Weights of a small GPT-style language model, trained from scratch on English Wikipedia.
Size: 16 layers, width 384, 6 heads of 64 (1 for keys and values), MLP 1536 SwiGLU, vocabulary 5277, 38M parameters.
Architecture: RMSNorm before each block, rotary positions, no biases in attention or MLP, untied embeddings, normalized queries and keys.
Training: a variant of Adam for these matrices, 470M tokens, 7772 steps.
MLP neurons of a small language model. Each row is named by its layer, matrix (down: output weights) and neuron, and shows model dimensions 160-255. Each number is 128 + 24 x the weight over its row's rms, rounded and kept within 0 to 255. Numbers have three digits each. A neuron's up and down rows have the sign that makes its largest values positive.
A block is one neuron, or neurons of one layer that tend to fire together. Before each block is what it responds to, as a language model described it from the Wikipedia text at the highest values.

Templated table and census boilerplate. Word endings and function words inside formulaic Wikipedia text, mainly census demographics (rac-ial makeup, Decenn-ial, hous-ing units) and medal or results tables ("first place").
L6.down340:132103170140112100111137149139153174164169139102160083103156127092150131152146169139101146163140099146142076104122085152125118105149136153155177125133147146065101165111140129109118114146163147135147104082128109115109125120107118158144130123169114126173112110117151160129125138108143153143
L6.down446:155125140129134122120131118075099114131143132148152120134151135059131130124139135173094116167127116125103125134167108149139125109177083130144117132118178104120153100129161119127114103065071108169131138125140121103170075130141110113159149107140135092127104103140167114156157127101170118097
L6.down552:145128123160138089109107158098104099119130134122131096113160115122144125100132165149135130163106123121131167105122137072075145107136132109156096175128134093156119114113118099136082067095147110119128138113156171158101177092117179118118149155098128127130116152095122128125121106146172178101
L6.down1003:099110060107144120111109106120137131126113126171109119132108158111124122158135154153096113207140155144119142109117122078121114127150167160138111113093151108151115111089087118091122140111137118090167166147139113117134102087126115145129158134187114126091144133148085099131104104105142140151
L6.down1155:135120113127112196093124128112161159086130120139124112143104093129094107103129181135158154138155132128115118097130154089147098121118078144128098164075149118204134130091130102102129082134105134124139134129097128121111160142168115125118158146120162116131077117152069144135160076126125117137
L6.down1182:126140127144113175153113152130146156119151122095096134114117155136136141161099153123126149124097147137149091131090115169090074151162115125106108151092132157079166115132143118122170133119184157155154116099118130150141172113099126146106124129142120110140169125124132137115137148117125093155
L6.down1280:107133158094113114130095107155148126131125118133147135133127160113127137140130115090114114119107106128115162124118140119117136137114107173155136113142120162045139099142133101144136124157129148123137075100134082110133121180118153185120161089149127134195129117107137143135138106163109139156
L6.down1361:143114124156111117100125095135163176158089107129107126165125117125146147105185138130108137108112159141137091112132104112117135122117151166067124105138108087184111116102141086150143141161128135150113135147132117118105108108137114143161154126078124121106088114139162135109156169123156124150

Formulaic template continuations. Tokens in boilerplate Wikipedia text where the next words are fixed: census demographics (rental, householder, made up of), infobox bullet dashes, and chart or filmography table cells (US Hot, High).
L9.down8:150113171132108127165140160080135136123160147140166117136138096106117091089140137143167099112118067132124151125137099134103135110149097153125135162144173113086123127117133103130137132105120153125126098128109144137145145133129160101096115132152163084078166118130181132116113137126133151158
L9.down25:128130101127170160142076107156135142128098136136118126122154102120151138114117127124108097125149114136130142142104134098139149148111142132176113173106132144154151121148132180070135102142075118152133094143094123155091188099142130158103169102118136130147115155186163151177153091131128138084
L9.down728:143128116075120101158125110148121104106124152126098118136092130123087109079113157174129174121166146130091132124164152157096142127098128100098139135162161121110105114117162140180118140122131106131125121122126099133143152135142119131141156117108134182194152125114125128122111126135109100133
L9.down1108:139148122130078148135114117110133132106119122110143093133130115119112142096130159124150127120131146177125145153133131128138157107158139153164104097128134102140170146121132131121169087131090152157101108144123093105134133079117146169126148163117164130127141128144134131150130066120125112129
L9.down1174:101124147129109132149101159141138122142175093118160128123136144127148107138145115131082168139140127135113141126173149098138141114102142116118103139143144098125095139124137133131144131130074114137111143150162105140121075094122125150087127116161127141135161123123128127137100115157134120171
L9.down1273:138149134156118119120126152143116166159185109195181085175147130095111145123117111122129105142132139144167128117152116129103107153130090094140125187116147087170134155109131114124182145101147111140108134143126126087140154127104099154109126094140142161134110173161122108090145118135116126076
L9.down1497:122122114121123131095132118124115137141160110156155143117151136113118081146154136154119097159110118134104162128168125102125120096134173174120101124143162119109138114132138122160120104133132150112129151138082134136161133096145195103140114112092113158088147140082103114112102114093108156133
L9.down1532:125116146133145129119133143127107102215138122122139145130125156162172150111127172136149112137137138110085103136138119111105142098107144131121148113130133141103091118113101140148149145112133102102137101129148109127143154125132161112124126137122127122151142099143154132093129127124103186161

Stat-table cell separators. Pipe or semicolon separators between small numbers in sports stat tables (goals, apps, quarter scores), plus scattered mid-word fragments elsewhere.
L12.down912:103111127111141132165138113106113119097134150138125100114127168134154162105166129133112115117143167106145129152155121133124120103137146118086102149103114142165100127122104137076068148141153153102148118088168098157134144131121116112085141092120119167151078139125111132172131078131119150099

Split name pieces. Word-start pieces of names split into fragments, mostly South Asian or Islamic (Sh in Sharma, Shah, Shusha), plus mid-word pieces like roy-al, ash-ore, Res-erve.
L6.down28:117158122103167101113160123177128141162075121107157102114138118103120141135108161104120120076124129129115085173141157147107118151130118133128120136155125101141073141144118139136114134173133107124121169135134154119115144085124140102139103135084101146164143157149061120150131163136142124168
L6.down168:127155114102123154165141099120154109151120130119125148131121126084116079090143116134177100125152180122119151153122140097110112127112158103139088140120148113160120127149105141119102157163152130115157135117120158112160126104133143079142123117082136151103129131113077139139132138084078116113
L6.down172:124123153116130137112124124156115142168162096162121143081119164133138104105150172114145135136149117092086079131171100103111101145143116159098122090162141147119108075112135145141121144133172128123144106107140157163119109082078133121096138125107139118114113164147100101079131146108196092128
L6.down317:121117152133142100143124156133172117167107112150089117117107143110114101138182149083104101155131167141096120150092136122129098156136098097126083137122115142113110124134164129121170100157155126107131093166141134116101103099159168147107146146095117148130119127095118122082139108146133125147
L6.down355:074134104119130149118147145123089139123132100090132125112136118158158122118161132167121154116129104153099123144126128069148118140104147126113153105123105114189053123118115118108139174128160107076134116073125112077091121139136171178181150162108125141142129122129134138138115132125093107130
L6.down451:102102096127130141095130114107117127128120110147124096128119103155136123173162144142148123139123148157146131095086132163160114128125155119132104179132138145145137136176166142144118128136165143091145153132156125123168140154146142122099083132129154147124161120126117102092162116125142160142
L6.down986:180137119114158125087121114159097121133160082117116093109083142163137152154188126100126124146101148155140130121124107137112133140117123114170130098090117105077168156100127105110126134140084146063134113118118122111149131066157147105129152118108141162140110113108090122143167079127152140138
L6.down1193:142139084156136171170127120141129102125087130164128125083134107151120118128157130139145134129167107103139176127135138093082103155195081095117153137134120103203147095121165171128119100120134138124140128107120111104167134107126126139123129143095164147106105119121137132167111128139148161105

Word stems awaiting suffixes. Mainly "high" as the first part of a longer form (highly, high-quality, highlights, higher, highest), other stems like young-er, Lat-via, simil-arities, and relative pronouns which/who/whom.
L6.down77:136122100158137116141155132143147141170133133160120140105122164107193119155100132116143103177118082115150126162140127137140120124125132147158124140175093157118105119142124119173148135143117109132126137121139117132125128110113145131146124139171142152166123121128099108155153102099130120169
L6.down649:101093123139119144133165129129124092168192103116068091081132116119153158098119150100153120102172157147099156180130125135106088100123097073157112118188126136110155132161089112095094135146135136141141146132122130155108101127151127160117140095137101119125126104150113093127122126097118113095
L6.down686:175174087123112102143145162176144124100094127102138121143138148133132169130119132105149158141144081131126108165114113119108209128179124131126092138142102153147133133146136076123124093112125111122112085133149139109110153122127122128107141134097133152129149137150135179085157117122110145119
L6.down830:139139141090116152162100168126087152153121124114112091134126138132174116176139162117133105095126153139119136156154131117107126103090066136113082142114141135181087135115137104108130153115146139129134148114147122155101109098085071156136128125105154151176126146107128132131139096115146120128
L6.down837:135059113116125097184096104162139171113123149122148108149122094118097103142122139103120083142130133135134144141121141099095124175129104109166117095131136118097114132133180102121136134168138067164123119107123089150113132125082133088136142111104113122072104140129113108098096133156162094157
L6.down861:149148103154120138083155148144160156100139106085151075143153146161144117144138127102131135120167149118133099131119128178109150140115081139063117154116108127201118133181135110133119132136131126156110132163105140152141123070126109133110164117155106091160138111058178130129128079151149096111
L6.down882:104090121150114085086165168116124132116115096131116085138147115123139110128148148149137094103148136138108125146139164121107138117164138130101186109142153161062197145108123130087123167160140111113079203114105089126089108120114132113121146117182147121130085126114140144084103106101166141111
L6.down903:134126150138095134149127120117105130115167128083125081118100136110137124092128120135147129099129139131095142137127095126151145118157130136113121115162075207126042167127134123157168112102143122145134064074151126140133111179128156117132171122147103144167138136130129122090094150086132144122

Predictable word completions. Word pieces that finish an obvious word (ref-used, ext-rem, Portug-al, tri-ed) and fixed words in census boilerplate (were, of, had).
L12.down1068:127151147161142145090130149114139139170088125153113124131147117124105127106135136110140131132127170103116148137103180135123112132141137123141147146128088161098085152146124172127128083135116126134135104134127147111124126114135117156113098139124155128113093152109104156110173138125170125091

Infobox and table separators. Delimiters and field boundaries in structured infobox or stats-table text, such as "; ", "| ", ": " between numbers, dashes and units like km; weaker on name starts.
L6.down297:133098141149145142165159105141115125147167146102118118141126128142120120144149113098140178139144115112105114111115165164112133129128112136138118159123135090186163164139084089117152170125118109155161116135110135126090128155104160135098171094132137132098117163131140111131091108122116157171
L6.down358:122115187087081104141104136129121129130119068161120102152115192126167134138140149128147139169105155168156091141128166091073154124108131133129157120170104136059122085140103136140067139129110141116165147134131123093117109112128141127137117118119142126127128104117131109104106138083136110149
L6.down496:111184087116144135115165129098146127148112125142123127101124097128101136148129124087102159099117128145119131105129145166152126101060145099145145131085130133112098132116135138148099081181140118130110144104127109096114139145144127176101128143165151159124175155102160087127140126159112081143
L6.down531:112104157130140134127127120120153112123110140126131111143135180116162203132157117108173119143160185115112145151115119143147088107124143155099097162117142126180144136189137180074134112138101099128117131166145135095140102156129130152145145102145149157077145132133122156144103097072124160114
L6.down763:130105120093154124158125136135093145139140107140132114104135151111103118150120125111093106159114147153122135139135105117112084155096124119129121126133112107181147122121106100152114128138114162104135152137141100156149122096122157135129113141111127175138125152164115101118121106080094147177
L6.down879:158115137123139121127113135126136139090136142099107146092166108113141145137140124133106110176099098123122107139152117125140115101113127154127146120077118102132094148152157073135138109127100158129099133120116116164104152112115145121142129122132119136100106134164108087125101118159142107122
L6.down1125:098133130142174154166112124134131156126155105112152106142108125109143114112132136128135115173063144166099113105077107118154113118142131120117076164153098156149105084122121110126124164126166071103162132121133100105120124116186114126138150146193096105134122145124156107092111178104144099129
L6.down1138:112126152162175068142140121098130149106158131122128116117179152147113160135079106163120125116169146155132117129091126102134106177108104160134150151127108165119085144148086124127091155124117157163118141103111103150124138134124145121106168117162133126185117128112131130139128131140147122166

Word stems, especially sol. Word-initial stem pieces about to take a suffix, strongest for sol in solitary, solo, sole, console; also small(er), high(ly), techn(ical).
L9.down179:130081106145177111104121117112120114123115108127139146158149081124159144161132159154150091159163133167085114129125094162136145145152096119115135119094118156122127124168170101144133159156116130107119123074137112185131115103073114101102150133147110140135132128105092153083085151154113119125
L9.down531:135128133155123134092135137111135126107116132173109107150105133110116116097098098146131155113100125132096124149174156094139124149149148147111086142162147122091144171108152132159136129109147189149132121165115122147150105159121102140114093107118135116140131165144135128121122173155112110114
L9.down627:151163107109099158162175132114136143135116129146140102178135130155169143111122102144090143133137134145121143124119157128158118132113117094156084128125113140091141124143120107142099160112116110147118103122105165104122115159142139151144111099131147153158118164143102172137141178115112141148
L9.down952:144145143106094144121114148116130112154132123130107069133133109157151155091113139117159147152180142126147143130143143131151120157102134130112142112111114122092114113133148159112083117135114109085108126089125138154121147118135120107139146122137161119108125172184083126125124112102089129122
L9.down1056:157162106132118119136142113124123157160126121116116143113145159078128094124156141131122121145113112157110148166103105114150160108136136114127105109136072138149084038136088128153150114082147096149125111145118155153167145132143129154110157126123119128131173092112125172139137150149128136100
L9.down1065:136171108143105144133108139126137114149100136080120141133114155119110155097140131126089170123088114160126097131159131111114123127143112108108143151159090139118160070197117143110098127120103172158092115134137125100136130124092124114179138150107143147107116109108098111162140124144114139170
L9.down1238:133158111083125113117133077122143155141164100118143144118110093122169140110120158116135159132114153153213176116128133128150125119144113127146079163112109111127107110111126110133120078116088147117117147146075099103140127107148121107144134093113121128144108139130115113132143081132130136131
L9.down1483:120101156125124134109153137099140120142165147149169144117088116147132118150143128154158154153106134164130132071133133105153142145129091147081128146113086090071122111116125114115131124134129126152175096124122138127101089161110141138180125118156121145161087141150137173115088062115103107108

Table cell separators. Separators (|, ;, /) between numeric cells in sports statistics tables, especially football career apps/goals rows, e.g. "16; 0", "4 / (0)".
L9.down301:130097167125149111130100119104137154127115116134172122112137134131145141182137133101134119171141152129149111137098136135147147140149138124111109159124154115131115147114112128143147121111100143114129141128176105122103106095131157148112168139110144160152106135125118155129142122121121121136
L9.down437:113145159147119158146115129151142112122091129107102136126136110130098104132112139123109154139154096118098123156089129134128094179155138138101139118110121154149069129108152114074112118165191110106165130128122118155149135145112136142081100106093177139125168114131139106155114150083108144115
L9.down471:138141110124113110148156116145131177146172131074135130155132119143133127105106113105179100169123117137131155155161135126116134113143127118134115153157149110149174128118132131117144116101136161099158152128163156154141153125124124099136144095158164122110130080109124136139092146107139122139
L9.down827:152134135164142157146111135141140130149105117186123128190106097146114133181155107122106101121151118149149083108084103129123123096117149116127127183136101085199083134136168096096103139147145131088143145124143143128125133093116117167094118111122129130153157118098138165118144130146132093132
L9.down1146:138124132084143113111124119114148078119156095133138111111103125098101135116174122125144114096097113155130118104115140062137110129112125111117136091125102120107105135112101147127101124094164141125142129147132124186107142127101129118114106127094170143157119086131128112141103136118135157137
L9.down1209:141118171149147096102119121112123117140129118111111137128088145099084113160190137133141135162108160129144170125127135102144139092086106149095133114105122132147111124115103153132133065132131162143118093126169149133127141120144130158145138073124142154138158086104132120101099153124129146104
L9.down1251:126161125128111153136159121145091098096138143135148152137135142145113105072111127122078121127111099110117126115092134135143144164090083136097119090099102091171129120125107110063094154152140156107077191112126109112110149093129128107085155146112110149121093138129157129134108132105122123108
L9.down1298:170168118164135178141124114159128092139109139164165132171138088139153145119144145130117137123106095133129170129111127147092091133095145163129117129158112122162129130096127123148120150100163139127106086115139121115125123111109129093117067107156140140110122148092156128099086143096122120199

Mid-word name fragments. Second syllable pieces inside foreign proper names, often after Sh, Ch, Kh or K: Ch-am-arajendra, Nish-ap-ur, Ph-uk-an, and sh-ap-e.
L12.down183:144153142089152107130097115111132145134116126147127125153109173123156151131133174095128109141103164133136106120171116113131141153146076158114120136136143136098151151096125153148093150138139156129138097148113110124162111103127103141119155102107106165133128174122117139164124142183156146143